{"n_layer": 14, "head_dim": 32, "bias": "all", "parallel_block": false, "init_std_o": 0.0, "init_std_up": 0.0275, "lr_mult_o": 0.709, "decay_shape": "pow", "final_lr_fraction": 0.0, "doc_mask": false}
MLP neurons of a small language model. Each row is named by its layer, matrix (up: input weights) and neuron, and shows model dimensions 80-175. Each number is 500 + 40 x the weight over its row's rms, rounded and kept within 0 to 999. Numbers have three digits each.
Before each neuron's rows, "fires after" lists the tokens most often just before its 100 highest values on Wikipedia text that the model never trained on. A number after a token or word is its count.

fires after: "p" 15, " p" 14, "o" 8, "ly" 7, "et" 6
L6.up208:522520575443499397545455474566485538464405546495513497410491498460528482483508500472564515465492467451521438549483473530494526508525496427463561484518478529554503566483521480495469481492521479453496451463511549529535535442487480458505539494549526402590512425446458531476500549581450515480

fires after: " st" 19, " St" 13, " B" 10, " b" 6, " cent" 5, " l" 5
L7.up450:519470545469423575522468485523401471492561487537456409498517461527493588498523524463497499491517472457487481385529481499527490470492587595477547534509517513507466499470495531491490473515476462590538519524428527516494502442490432408515504505511545520481540527456390503496506490467493583507

fires after: " R" 21, " res" 11, " ra" 8, " p" 8, " s" 8, " r" 7
L6.up59:548499558567440477477560462420508556467529517533550472487541490504515510464524505529473488489458517497492504500509446529478477441519509525459452501552473515516505446493486518478561551500444508454506539452455512525407521491489444537477560502461487527568454524526530490497494506519378493468

fires after: "c" 23, "y" 13, "le" 12, " c" 8, " sy" 8, "C" 6
L5.up648:510486507516524462519547484556459501498442443543488480502488528528497454481453481473519525439519533435455475536449452478507441539547619462560500444559529422495474481474505485467472538523558491396488507481563466397430495584458527527532531492543434507531569520494485510459460454509495450454

fires after: " Re" 22, " t" 17, "y" 12, " re" 9, " le" 8, " T" 4
L5.up108:524452503555499430533481523539440498576455528514519450514365531502479509451564524444423578429525452526508508467470487512578540527446468478475531535532498524513513467473488554514466459485594494499472527529536519412454474460581479492470552493533500509510486488485513420534400493543563512471

fires after: "p" 15, " T" 11, " p" 9, "b" 9, " t" 9, "y" 8
L9.up441:425545461511536481510523471447511443513503499551545472543478470475479459538456543420450573503458478546495484502459480462443591512459577393530492538495480503480417517541485545480499524543534482442429440496491433463597479488439535477542492500563542470533525464517486472550500511557452479512

fires after: " W" 13, " P" 11, " F" 8, " H" 7, " T" 6, "ank" 6
L5.up353:386458510446474538524539584479549444502500518515493473419546515503543491562558485450481564451495451534482471540471541527504560467528465491480501514427468482499489494599470502468462587502587520533414509560499403445452473481562511425522472561519504465457567509488506486535516530495512521552

fires after: " H" 16, " h" 14, " W" 10, " Wh" 8, "." 7
L10.up294:514516531495484570421521501432449498483544489497537495506507387512478491537593461527513483480512485509435471506481459513439483517525499503527460516490470568539521545475459424530500567467545491467496521486525507410517506545474432444459465530520493498422550542463468557521539496519536557547

fires after: " comp" 17, "c" 11, " app" 11, " rec" 7, "on" 5
L7.up646:581428416500474450535496504486536542484427490495480455553507435562525478439499475494475507590539478534498415469506511512506562436491491499498541519421515399417527552563463495456457505471514437482470528544475479480492523519454559535555484453473512508468461555512469493555548456505498501520

fires after: " b" 28, "ic" 9, " w" 9, " G" 6, " ch" 6
L4.up51:545479511411484518464453534390555518490465601485523475474481403533517517513477468517487629496452487499533506469530481478527467547509531507474522407498535496488489520495469476453474498517473532462482544525536532431457507548530523509514592433562531500489509529469441532530438448501498503539

fires after: "e" 13, " de" 10, " w" 10, " De" 7, " se" 6, "ak" 6
L6.up428:521483477434490511575523563530513429501498465522473468411481543522442500489508475561474438538489482498485567562482489464582500494460463534461456531479526501544457499516467447509479508488578467528501459504493497521491513445547410436498521488535482543417497455414502559536503538518503531450

fires after: "ar" 16, "and" 16, "or" 11, "ish" 11, "ast" 10, "our" 10
L7.up637:487557539501490522511464465468508509507527527503490456489579481459529522488506521523523516531456501493470497414566460552496425498566502460501431533410459406524500545537482539477595542538477478543527513505540507492537516483481472527501562524504499442544493461521469541477467460477535463550

fires after: " cont" 18, " se" 16, " Te" 8, " re" 7, "ent" 6, "ro" 6
L4.up172:492534456529516418555483543488478488486600435414454544521505516493524457449542414491439482448482497486548502480546392581475492502536462460475534441519445494509457529478489502514527483575496538522524513612527534495468531560574501475525563532448438522507497513545492523504532456492483509498

fires after: " w" 18, " to" 12, " G" 11, " a" 9, " g" 5, " W" 5
L5.up132:509485542549550471513494496467526507457472503483522475497469540456458519622465465475554498469541444455467512524454496501497556500526465504473403511484476601565507524551492546457444545499548549490501465501489467447524554455461471440527559528488505449460461529492526513505465541494563500475

fires after: " al" 19, " 18" 14, " 17" 8, "or" 7, "oll" 7, "8" 5
L10.up494:425468522486482521576463519546451531539532458478618503511513488486487492462603524522475537538488549455489469472435477510464529452446513475512510472437453499504535506525517475427539507461516504537538525522523454564531463434463508536400480430495438524523492543539517526448551465507433543559

fires after: " G" 22, " Z" 8, "G" 7, " g" 7, " I" 7, "y" 5
L7.up605:557514550535533524528512455442480442495554497511447465497458521515503441552463446381503549468491572537517541512516506455485459488520403488540425473542470489447435487504476485424501526525490537504586511472532503557429504497556517461497494526501497478484502606511498510478488456491483506498

fires after: " f" 27, " t" 15, ";" 8, ".0" 8, " sh" 6, " w" 6
L4.up619:493464460527481473422517515491562517557411513517493510481495492524492400546516532346476494467447436548566530531471476474569592422514471485454486563534490563465489529524527479516445592531521443463514433503549510457456439537538491495460472483581440498508514526450549488540571532495509534431

fires after: " t" 58, " T" 10, " over" 8, "t" 5
L7.up523:446469487534542521474416590578523536482483522599457434519454486532493523527507474445522524481464522590519495476464464502460548541462520509463483548521495554539493448455438490513521541518560554466510467475520490417436465506536543548524515450514518545465469494444530546479439437528538469502

fires after: " con" 21, "p" 16, " re" 11, " Con" 8, "P" 6
L6.up554:499518455454481467478511464473475529516451555512561559498448430527520540469541448519462534513542526449544422484509513492440564564511520498460510528507566513513447482477481475497540533490477520476567531450482461476518502448520502498515461512490466459514539441437472490521576517520433468530

fires after: " " 17, "om" 12, " N" 9, " v" 7, " m" 7, " (" 6
L5.up243:518492462461473481456493556451488468450505497523511475497531461455540556556519493509451457594585460440443508537516471486489460530502462517523615486529490529519503478569424519535521489480546489566527539527555530516409485567500498488475491482534479537485524462431495482437459487491503533485

fires after: " f" 39, " F" 12, "F" 8, "h" 7, " Sw" 6
L5.up484:543515576522524516536495553471468544480537511532439608465474509507480447574523442538495510513504502476564562541514410521531531490495433486515427489518494615498464565609456468529453512495543483495477454465491594549547413458486483500513445516491491563435621522458420480554490487492493482519

fires after: " d" 33, " b" 13, " cent" 11, "b" 7, " D" 4, "r" 4
L10.up587:487536497552461548538495482561463528433497480570534545486517481550490443470531574491488546432512513455486520407543487454460482439504525495412468545517529497543505437581527528496526522482404519567453463482425508506512494455530475489522529484520551503455562564405551465459444567460480482553

fires after: "\n" 17, " (" 14, "|" 14, " \"" 9, " the" 9
L4.up82:472446548508471512509536518506490527433465523471451519496506521476519557489512493398505498454586479540493527431565492549494480511516484534457497543488481485526478477488513487460581521479567487511443617472602487481450528484446595551536475403493500471457473510467504541548522547467515530498

fires after: " Ar" 21, " B" 19, " M" 9, " C" 5, " A" 5
L7.up285:492446463553561532480477509528488486476489543434477421508549605585479535472547552473458550463489438428485454515474532483480497509518518468465565516473582525524515513539409503420567449409511528520480506478509421458544459479508476530485486522474549508545508607493542514515517513487485494459

fires after: " d" 46, "D" 12, " D" 12, "d" 8, " s" 5
L5.up511:436538527489457452493547475453469483498497487497495533440510500436532493504548492521485554528508486464545566441531439544546455528467488468521469482549546514518448448542457501397561559501554597453511489504453543456481429535557536494554495551562515472480524518458485520495476541418498513527

fires after: " c" 19, " count" 13, " ind" 6, " b" 6, " C" 6
L5.up273:517481482491475556449540565546546467482521537549500488476531429491487583544426596478467471558501528466485460504546462511498417455522513478436492466498556452499509551556482521525570506504453486514548481451458468437507473451537584527522440560457543545431537509463501521450428456465471521452

fires after: " H" 22, " of" 9, " w" 9, "h" 6, " B" 6
L4.up7:514567517502459543469453537581531510510518558530510532491515560550465541503490470593526486534470558406520499506477475525557501538446451524487446548485503498513456497489514462527494532529601449588494494517448508416469532559501519493493575520538457525492516497438466483524516465517472496564

fires after: " d" 40, " r" 25, " D" 16, " R" 5
L6.up433:413527497434427593467569492502506445489514492505486495474437525482523474492561510465486514464487534553467482426520494484492473484527548436472525527542514604475495468501454571485516525498535575516490501511490511562584466614477477489530501524498551496518541501528469540556448519505475496556

fires after: " L" 41, "i" 16, " l" 8, " re" 8
L5.up287:464532480419498509478540548553512502473496503494494498487480577465527502500486517428440466520485508491522445489480519534522541459549559495532466478546457526504528488494465543448468549493554538556434486555456491426450531504634474486475478547529556510507483476469529484435497521496464493485

fires after: "ra" 13, "ri" 10, "el" 9, "oll" 7, " de" 6, " l" 6
L7.up311:448583439483497500559482466490476568543506467458614509551524487492491541481552443488588573467496419480475559516535514571471562482472465488524464488438496415546480566452446455525487544578498512484469557473486459528505519460562481505467514496485454551509511524462513498500494505433473519470

fires after: " ch" 16, " con" 9, " p" 8, " Par" 6, "c" 6, "p" 5
L7.up144:482453584489463449443511522547473442512447561479495463478503457480476576475513479458515626466562468486515450426491538464481451520511502491460458516532500528559543477481525540480461523530500455441512570519492485467467505453517476515523491454527525406534460473496536525544627517493449475516

fires after: " man" 18, " att" 16, " At" 12, " Man" 6, "t" 6
L5.up28:520524498475536504564433512460512475495534520479453508515526471530601474534499455482506518505429534564593515473455491514450369471503538463520500531502495526499456508472502590514469487535477509473482470599580521522486503483462486547495443501467475470519454512461466520533493455483535517589

fires after: " the" 47, " F" 9, " f" 6, " The" 5, "\n" 5, "oun" 4
L11.up507:472482490509512529529491541487496512502499482439533493583520495461473546544460481591503514451447487479520566555520517523536517474562520499411467440483488572465430577546507415490487520458566495420496529472480539537503493539488549462565477430461527463432515519509432516522495501559501521496

fires after: " g" 23, " G" 13, " a" 9, " B" 9, " Wh" 8, "B" 8
L4.up363:551554494487462624502510507434500527470555521492430511460529478450501457534418496457506459458518526441458588479541489433518433536483496471429457497542597449534485489472451520505462556574468481553541488528567511421523541520488465493503519511520487529481470552482466508512446476474467489457

fires after: " to" 18, " T" 16, " t" 11, "w" 7, " bl" 7
L7.up288:533519481514541558450479536535567525480508538488501440446447430473479553515531474495402544429510504499514453478365456493492525521403460449454531472566437483475532574501476440513456508523549467428508546577498516533444522498532500553462490479549572492461498465511529533503481491515517504583

fires after: " p" 23, "l" 13, "p" 8, " P" 7, " Pl" 6, " Comp" 6
L6.up63:479568508560482462520497450603494532531375504474481438470496428512584509563572483509478461514467447489514540528435518491556527472494469497526571501488534520497507486557511490556512515548560531510412504491526513491472466481544473457509482572503462522478526455480470524549548496533448529464

fires after: " |" 16, " M" 16, " m" 12, "C" 11, "p" 8, "M" 6
L9.up752:502539510463528441470539487539412513517459474552480457497416575499402531547558513569463518485501449506475528487437462528514457526573527489507488564534475490470447434509491508506562523535461479524486474469494504460515485519507508514557490515494546413520537520449529446455489516461498459472

fires after: " b" 37, " Th" 15, " h" 11, " H" 7, "B" 5
L5.up557:518516497476482570350490499483497550544409521562556509523530453503419530518535523520499503456449479482476522482466463504549488477494502560497449549498476550447538530466495496474484521576578481506403502512479442413477469460458562455518560499495580561528509518412413538489448507534474506518

fires after: "un" 17, "os" 9, "as" 8, "ed" 7, "iv" 7, "in" 5
L7.up216:508454461541446472539529479479509513492461483475579514548500471458537464537549458546476488442488435542587506521547449487515472459479492473509455498470503497532546419516537572513489509439451491559539513542488527522538535502519528479511525527519513396506484579551540481488486528528523478517

fires after: "i" 18, "os" 13, "es" 7, "s" 7, "e" 7
L6.up260:493571445481488550495496530519450470472500506492491536486497500460524502508478481545452422534467530439487495554518446510500496494545485527473479439541519466461454559487458586500539519532486510472475608520501510453551514566523555476510474474569416487490517454463505519480527480571561482566

fires after: "uc" 14, " pr" 13, " res" 9, " rem" 9, "cess" 8, " app" 7
L5.up452:469517461507498513507459450498533469485521515527526571468450539508513470500523490553533533509478470522447517445492506480472469414504574430525475509575547501521471452447516582433586544501417536461467525481460500500516555488546508508523517496500415559498495535420420417533512509506464475540

fires after: " H" 31, " st" 16, " h" 14, "H" 8, " He" 8
L5.up9:496513500538441490434438543438523500453573537528528555436494424569498508510463458525478474478543457531468531509564501523478513466509445534478476538565433530527545575450505532511546493581485525500500516561487511442472490498521452538424500461501498497442406523400471465455511463528460570482

fires after: "e" 19, " w" 16, " se" 12, " W" 11, " E" 9, " e" 8
L5.up101:490543464494510471518492549528449472525470516496512526486455505471494573540474509486516486498422452454561548553412477520495521556477546504420467539535480496481560528446510520415432522578539566528459509507466461465441551505534538457551406431474524507481489459424554515497540519514426573530

fires after: " h" 18, " |" 14, " H" 12, "y" 10, " W" 9, " M" 7
L11.up303:436480452510503515469500542511467485450492503534544457453502494507483499517563521566446534416487533482502507537514454464501525464507518438533517494494454510506456475492508535502469595500567538421519466549543528447480537490517462460481480504506437529502471535365520515449493510548448486511

fires after: " B" 17, " H" 12, "b" 11, "h" 10, " ra" 10, " h" 8
L5.up112:507534492444489597504495530492515459563508565528476482561497488546456439473546503513527523485439580481527589495520515479568543521459448504504540417506562482459520551499514535484437429512518493583531479432517533486495502480506493514469517469453500534466514539478520398494498477477548513617

fires after: " |" 24, "le" 19, "c" 15, "res" 9, "p" 8
L7.up386:447495545624451484584487462510464553445507489458485453527529523451577430459569491526504522486482452449419474475496535479460475438522566485517507538570424498530542500462503436479534499508542459416559520473500496467480549591486555582480535536580504491503488567494500479495377474532518506494

fires after: " ar" 18, " B" 12, " per" 10, " cent" 10, "ir" 8, " b" 5
L6.up709:552460570477523547505512560542458530533519464467492468511553490492505483499509476458437496483442480451506478472568504412487488494511477457567444556512547533543506462560477477530506428501489513568549499506508542468451436417472549514494538509532381508484529456506549492564522465541568501495

fires after: " he" 23, " I" 10, "il" 10, "h" 9, "ch" 7, "l" 6
L6.up476:573495529454476502522439529564450529525528538526548479496493492494573505468480403500524526432466598465535457544511553560521412489491526473455431473542495512503489489534485517497441455465494472499523539515511476468578563503473562522571503455490490514526470526500529510490468486529440571483

fires after: "and" 24, "ec" 10, " inc" 10, "amp" 8, " comp" 8, " app" 7
L5.up636:505479481529473583467470414542517532562427503470530502464527420438566546489527512451503520501549519454531465441521507517436469492472496497513488520491479386507534541527538538480467483461497520496477496478477441530507499480474549513555546489481512474439520522522492484487466470423546546461

fires after: " p" 23, "p" 16, "rit" 6, " Pr" 5, "ons" 5, "c" 5
L6.up611:473536520578439458539548404504482516515545489539503474502496453495542453473542495503504484522602474556465436397492558524478488523474562567475522470481581550458540544558463465500538465541513513488481520476472492479502580516470538492537529561532481450484525472456499461530425444567445473511

fires after: " G" 27, " g" 25, " H" 7, "g" 7, "f" 6, " h" 5
L6.up241:455598500521485451398474554502560474478503512526478482482434544502499413469560478443528499469484511458495458479482531519574471557452463538521460553490507460505535495511493488476542536459552459501446483401470565507430474502510539530451495505490478499513527552466515421501490507528511526496

fires after: " w" 19, "w" 11, " b" 10, " W" 10, " f" 5, "ur" 4
L5.up295:519537521536477535465508541459503503521536453439529529507438536457487523474505432468484482455461467462539581542579545410495510457505483507516450546532536504495469559447481446499530515579525509556536447500480568497476488556524495415521494549508527428453529534450465433511509448477507497513

fires after: " T" 26, " C" 20, " t" 18, " c" 14, " B" 10, "T" 4
L6.up331:495476434440468524430576552416551490430558494474489516457451532502496462458483544468477494529493521536464437493431463495461491426496445490461504484542493549567519473477483515458521515562493499518506520532560433523492493458572480495477490547446528505568494564502456523488550509570428461472

fires after: " t" 22, "T" 13, "W" 10, "." 6, "ouse" 5
L5.up580:498458539486468535473533530499537452498538496495459515527506520529495461567522519477529558472626582485455491494489448472532502508462514462499466548556518500536416528511449480485509484535530465415508490487493540517482394446589491585468534541497509414582468545422445544504512413542465470539

fires after: " L" 15, " H" 14, " l" 12, "iv" 10, "r" 7, "oll" 5
L4.up178:490505410496501551492503533488570517554431480460540453475482561448493556515581490472557507500487516481468547469537457456509466478491443437485431484480513506505560529515519534514480533581510491520523525513485510490494524517552461520478456544523434595465460511542471555492483564515461483604

fires after: "ff" 16, "t" 9, " cont" 8, "f" 7, "mer" 6, " ent" 4
L6.up563:442530479512485539585499529499506550555496575513474430455518571507450543552495511481475485522473500551468474558543532511530528490494439548467452507485563461460552448481518489518540492466546474464485468488556508497452537464492491487495515487514491459523527578444463481516427487533467505587

fires after: " |" 18, "U" 10, "er" 10, "S" 6, ":" 5, "T" 4
L9.up471:501430514517579498441482538563456498537505487505433458552533507510458534532431542486546472509459545460509536496488448575430520461600545563461512492445559478571548493496493517532481470537497511461514540510482531528538472458519495493476499513497473477528528592522562469506564566527424523542

fires after: " d" 15, " C" 10, " " 8, " c" 8, "ident" 7, " M" 5
L10.up220:507486467489480520471537500482461475549564484511529466490492525465530521500484513458465478456529485523471499456498394517429460498428552506446443466544528498522508445511460545558577453528482544492463532462543458454543517464547485490520549410500488547436541516514473556493387558521499508511

fires after: "l" 20, "el" 17, "n" 16, "il" 10, "ill" 7, "in" 5
L9.up240:520465425523551551494497477606485488442469524462574504502519531524579564485544468527555513526527565477535500443505530506541443539551497461483470455491522505481499536491415532488446525523579498553559507586451454526529510481508505538474500505492495526574485480507455548454438450447472472558

fires after: "-" 17, " w" 13, "r" 6, " W" 6, "/" 5, "e." 4
L6.up119:517490479530522543472530550418595546461512453504446478449487492518532504495520453516534545439416419563549548513465513490564498493470462494527457516543477432534475493452457429523486588537548507504537506466523529546513511492459488464517550546507516479495519512515422550479443482519475509479

fires after: " f" 46, " t" 18, " World" 5, " p" 4, " comp" 4, " F" 4
L5.up370:433561504471457562513527533482503505508473540469524514515441484515472467444512482437469570494459491573443536490526487465522529540532592517487509564532441508548481471531500481466497485502533538488470453446482562432461459534548516463488508514508441403539444502449587500519544463558530483480

fires after: " B" 32, " C" 12, " c" 6, " W" 6, " d" 5, " to" 5
L5.up444:463491477488470514443490496486561491594510495507578475447462559505517475500558522447569524550508542485461504476439505459538498499452491465474492456560561499491549451468475536453498514516484517530565534487548544487452520492475473580480436551504513442514561527489489481544502441535509475431

fires after: " s" 53, "s" 10, " d" 5, " " 4, " al" 4
L4.up195:495484523487478457452561551509430473505536480562512552431511493528473596462471512465451563497566492508500510463417405516488436467498526502543420517512538518499462575550487483471505449517434523515514572415484478476521469540560546516467462505530435468559526525478521416528494566493521550543

fires after: " b" 25, "b" 20, "th" 11, " cent" 8, " D" 7, "ib" 6
L9.up323:514440536545432483550494518521455477439477541532481516500552481500514457475560516487500462468568482501472531492482536514450450456550517539536483570591437501443463452479462512525439438563565511546541489520532533518590487461466500470453571560456542543493573497441438477491456447459553483505

fires after: "un" 23, "im" 12, "om" 9, "on" 8, "am" 7, "os" 6
L6.up102:435448493446534522482537555484531516457474489597506452538498469470486467565516435521493479489500537484557395509561482515494458494454524537586543482548472512529567527514503534530456477407456395556415493479526483524519563553491522559470471445531459422496503555507528486455456531520503420489

fires after: " |" 42, "1" 13, " the" 9, " at" 5, ":" 5, " to" 4
L9.up510:560456558515500539571465534514482481444481536487467495498548528353510508505464464500526442501468470447497526487514462491447493461500492521497494532432443527450518529557436558557475522470445445419536517485518479485534438545503455530519551456518451481491499550485551470520525489461449474500

fires after: " l" 25, "ra" 16, "ri" 9, " L" 7, "el" 7, " f" 6
L7.up321:559531521451475450502478464502527489504463455472420483472435493473555489496551474479478505466479441485511627497472543512510495542610443503538536483519511448590479578514529464429405573522497507487427493543523473454478584589593467472408503595448539453510500541536482524486480553475496453500

fires after: " ex" 12, " At" 11, " Ar" 9, "S" 7, " In" 7, " en" 7
L4.up554:487484421507465468477508537400481534498507471555473394503498470488527489483446535524467529510485432508557466502576536441525496514460534488429472469516402521495412536482443514469465498515502546501542582509545480550511465497455506507490498555413485493432481502547494446519582526502490428506

fires after: " re" 23, " cont" 11, " in" 11, " inv" 11, " per" 10
L4.up433:524566499513493440533474551514511434469515456396504445565412530518563477470539485479517559468513509493489530485509467492446442531501493499460529526518559496453445540500543515519524485526459585488483513529593490429488476468468516438525504495460461536482535460454559495520475524472505537470

fires after: "c" 11, " E" 11, " e" 10, " ne" 10, " inter" 8, "p" 7
L4.up640:511437467506407489499521518453541480524443447546477534527459518490530561459497480530491514495483492509514449491433505533491480559505484518478478475570461503450481462543550534503448539510462559519514483364533489515466537607456525483489490507536468566459579510454534478542517397437516409499

fires after: " H" 22, " 18" 13, " V" 12, " 19" 11, " Ar" 11, " A" 8
L5.up145:488476538534526508497478575554579503468468434560493482513524542549463544474535465516471527463537525428530478424490432489491494444478523520429492543498515524491474515534516491465482574513518556557514436498506433534500472438551537498505483562487551512459556546510492469568492595537450483489

fires after: " f" 35, " Fran" 10, "h" 6, "F" 4
L5.up565:503554536483483545529530493469438516463500519499481564524517410500409532534493463447593571501564459495466492508480525529498519455492514463516417500575456534467501488513519505486608463469508502563430427437514502530513535474516468494499518532482539534522589484489419495512446518458493522486

fires after: " t" 19, " w" 16, "T" 8, " T" 8, " cont" 7, "it" 7
L4.up336:427511395535459445537555531489488468504521443564466473500537517566440511470483474429493530416432473488540482484466476464510505479415510537591502567520490512535498454500505501508519533493531513432471493547509523473457443555531503495538453554499563535563468474536518436512487537502472557484

fires after: " Ar" 21, "t" 18, " At" 7, " Con" 6, " Mon" 5
L6.up58:580548496498542497569552548515502561523533508500472466532508491480530536553469520476481560523449493498547452511541579442479498493493555417443540484549515477586448589473473450467439495532489525479490449517517496461495503464487471506454480471444472512513532459517497460577520477509586469506

fires after: " l" 17, " ch" 14, " to" 12, "ch" 6, " b" 6
L9.up715:493444504476504519492491476525563550444484555501496500497531457506491589548436447531602535482524457471491491413501549521553439484481488443473502535469503494514522493480519488496444489550527573494443558587544503504481522542506537588505460489486496535505511555474438485546482548523468501533

fires after: " a" 29, " he" 15, " an" 10, " g" 9, " G" 7, "ver" 7
L5.up399:539538542455482534412532551491512433469494590595482548521493419494543452444552500477493544459492503488528543528524490472468448555521530439468461551495579563515446524528489504577456578470514456508464483440486508448425584434542472542426477510466491515463483526470462527463482515492485510452

fires after: " |" 27, ";" 10, " and" 8, " a" 6, " 9" 5, ":" 4
L9.up360:504452605606551563546550503500543522452443499491484469499478463477553475486528463478488466458482494479493541454556476468524437493520539400537448551508472480460537510525542490512490557497446438562469487498560468460471569578505467511503454577499461510480470503498493460576506558501461506490

fires after: "uth" 13, "om" 11, " " 11, " en" 8, " loc" 7, "en" 5
L6.up763:534569470505560436471604580540470457490487466464493515494523488477525513513485488519453463564464544557514468507510546488533423499478461565496557537438516557533510480493435511482575509390532518458534535481539527534514522471454429559453463503493501519463473394519499477495507510546498495535

fires after: " w" 30, "r" 7, " g" 7, " s" 6, " res" 6, " tr" 6
L7.up684:479517493501463517487464446448504492504512545573570502502587458498514510518554446517535521425478514528552549482531466455473522463433464495495424505481500515524525448495518504471512563554544482507573521499523567489536542479452461476467548454440537504503499442468545471573507546505496529488

fires after: "er" 13, "oci" 12, "erg" 8, "p" 7, "cess" 7, "pl" 6
L7.up758:419492466441527546512537470519514445468444552483501501488458520588479548536498444456503539470503494476495444522499595522559552462511499464503532473465492558497469571551568542509536514511453498415507497539503454498565517505430563539537479491487552455523517541468537489481492510487410472517

fires after: "e" 28, "re" 10, "o" 8, "ro" 8, " e" 8
L7.up249:560542554521542427535469479481451477568448494474500507528500477504497430454549522457478523517423468476516517482458485494510464456500522481480444535499482515554483494425532462524540544578536526457492548498515513446492522490583474469530461468451441476524459529507488474478585456453445497474

fires after: " L" 34, " H" 24, " l" 18, " W" 8
L5.up284:526516486596532535415517522478443559517519505507493479536574538482530484551534487499446477451431522487612519511470472436574537452493477433508445452549493509544540499488455513472521496455546577462456402565429479457572505485558490470454452511474507535532519569432576436498478534479420515524

fires after: " h" 38, " Bl" 16, " bl" 12, " H" 6, "H" 5, "ig" 5
L9.up364:410556503512498519451536460551512536507525523567540435570513481602534498506488518477458468459469459483531580441574517464506564472478510474537457491494568491454579530459521533468526533514588466490528495454494565497548549531530498516508465498572451494452536576498507468539528494440510581546

fires after: "|" 36, "-" 13, " (" 9, " and" 5, "yn" 4, "ony" 4
L9.up6:514515468489459490466580527514467487440486417436483489436481496526499636471537512506457526484542531489494543513561506511528461478494515537420467508500470456523496488453528537502499489479575499499474504437540491468571520540509494602513480548459502552489439483482455472508482525477495573455

fires after: " res" 23, " cont" 13, " cons" 9, " W" 7, "t" 6, " L" 4
L7.up654:540514488485566513582516501452512487502472509540456484522462441496505443514538500483487588475465569581497507503529531471540538494548486539448424465517476521503490508452532534458512524551542530439528465453516555475489501490554516481533497494468458409524526519476519456488439518474415490560

fires after: "o" 20, "e" 18, "f" 11, "ro" 8, "p" 6
L7.up237:556489526470470477606516453500406569453469564544500608457467533439498498570515434501514467481501452481495573539479507559496470467520499512492451488460467447470493539533485510524539586484538505482546451471466538478511531528481558536514491492514513477507533450475485439455526453532529460522

fires after: "ep" 14, "ri" 13, "r" 9, "a" 7, " Pr" 6, "g" 6
L7.up664:465570488525441496539483407489448575502518492498518485479540548413538514503525523567518514474571510489489500509521457516553485477530469494410526577389536446481544500492490459441479542469585485515596494501442480493474482472535499503484527471466509492540517482475436440515473496567524507521

fires after: "l" 24, "el" 19, "if" 13, " rel" 13, " fl" 10, " l" 8
L6.up354:486540554572508492602488525453480469485513520407581465538553496421552538504527506541495558481528451483503543520539517523493510492485498497460505514450538584551455544442532470481538505514486491503490492553437496464462516497502490433517549543503554545567482466450495492501442534411487491530

fires after: "vi" 22, " gen" 14, " all" 10, " O" 5
L6.up512:448507453478473506506540525523498508463454529550531514527523484419518516536496500478573612421539536508494440488497535519483477515434464482504523545461510488483482488501493501557466504444561460473495474523528496484545539527549543530499473423526563472470487492550485527549461453536552442498

fires after: " F" 34, " W" 22, " H" 9, "F" 4, "J" 4, " St" 4
L4.up150:464505496466408498550529416501480542512528493497462525498511569536500482555539505548522572551505457454462534506528499500495516442423385493449462501412464529507505453544472417511511531516513507552567485498501449493465423538533518435510494547537540500438555549479471510558537510502490466530

fires after: "ri" 16, "g" 15, "e" 14, "ak" 10, "ad" 7, "d" 6
L7.up243:493550459459529506434502506498548497495566512530539519343498541475456469501530504472538458539419453458491520490457488484494483485526422511475494518454501514552409513541506486492436467494492477553485453467518563539466495463479571519540564587523506551508480522419516509465521463446568570490

fires after: " B" 27, " Gu" 14, " b" 14, " s" 8, " g" 6, " G" 5
L4.up312:541487514546555558448465513523555513469492493516422452413537442494551492460483497478433510541527486498507620501518559404468467491460483495487448548525535542506505479561458518514377508504565581476436485494558476506468463440482530440472490488526522538521546512455508457510475500424482570478

fires after: "os" 17, " J" 10, "in" 9, " I" 7, "a" 6, "e" 5
L7.up458:542557440498452521510563493454546468430539457522534426478541462423493480586418472490468471535490536449483490514506433534539464473532538535485505542604454512543530488532539529485485481466448462511518578530448589503451544517513530516526455513488431517510435461503483513474519497546445466531

fires after: " M" 30, " H" 14, " m" 14, " B" 7, " C" 7, " Har" 5
L6.up388:492551460491428531409505472515500506437582503517520472505472532516543490554493635495504484495479484504437437519489499498448465462461544542481514566475426452495538466461543552450462527488463485472452497491557454446534388532580461524438510456541602508470461560530520531484484485515440493522

fires after: " S" 36, " G" 16, " s" 9, " g" 6
L5.up32:522488476504446575424522532519582579487579545483488547435493551464523415480457474520480548523479486448475457535499520516549488473461513504458480590538532529447469510541477539432485528540501458433512476454485485519414415511477511491502538503492467528464485487465560459436451510549524464478

fires after: " ra" 15, " gr" 14, " H" 12, " Ph" 9
L5.up393:487480372508476485480465483509496451518387447503474491453494524491478472474519436564549511471487572475478532500560470502479499503453514536481436482533496531464482515471542512417427510405517470535502496404502521498477473525530487456481527550481526527471467477491484512459556512574520481577

fires after: "iv" 17, "os" 17, "ov" 7, "i" 5, "on" 5, "in" 5
L7.up435:509543430557407453521535504542492495494454454502528499533561430471474436516493472548530448492487502489544565419571449490487418493474467518524521486530529431476475575515442466479513433501457424462490494532470499462484539532470551474426550550540499421536541547434532565480535543500480463604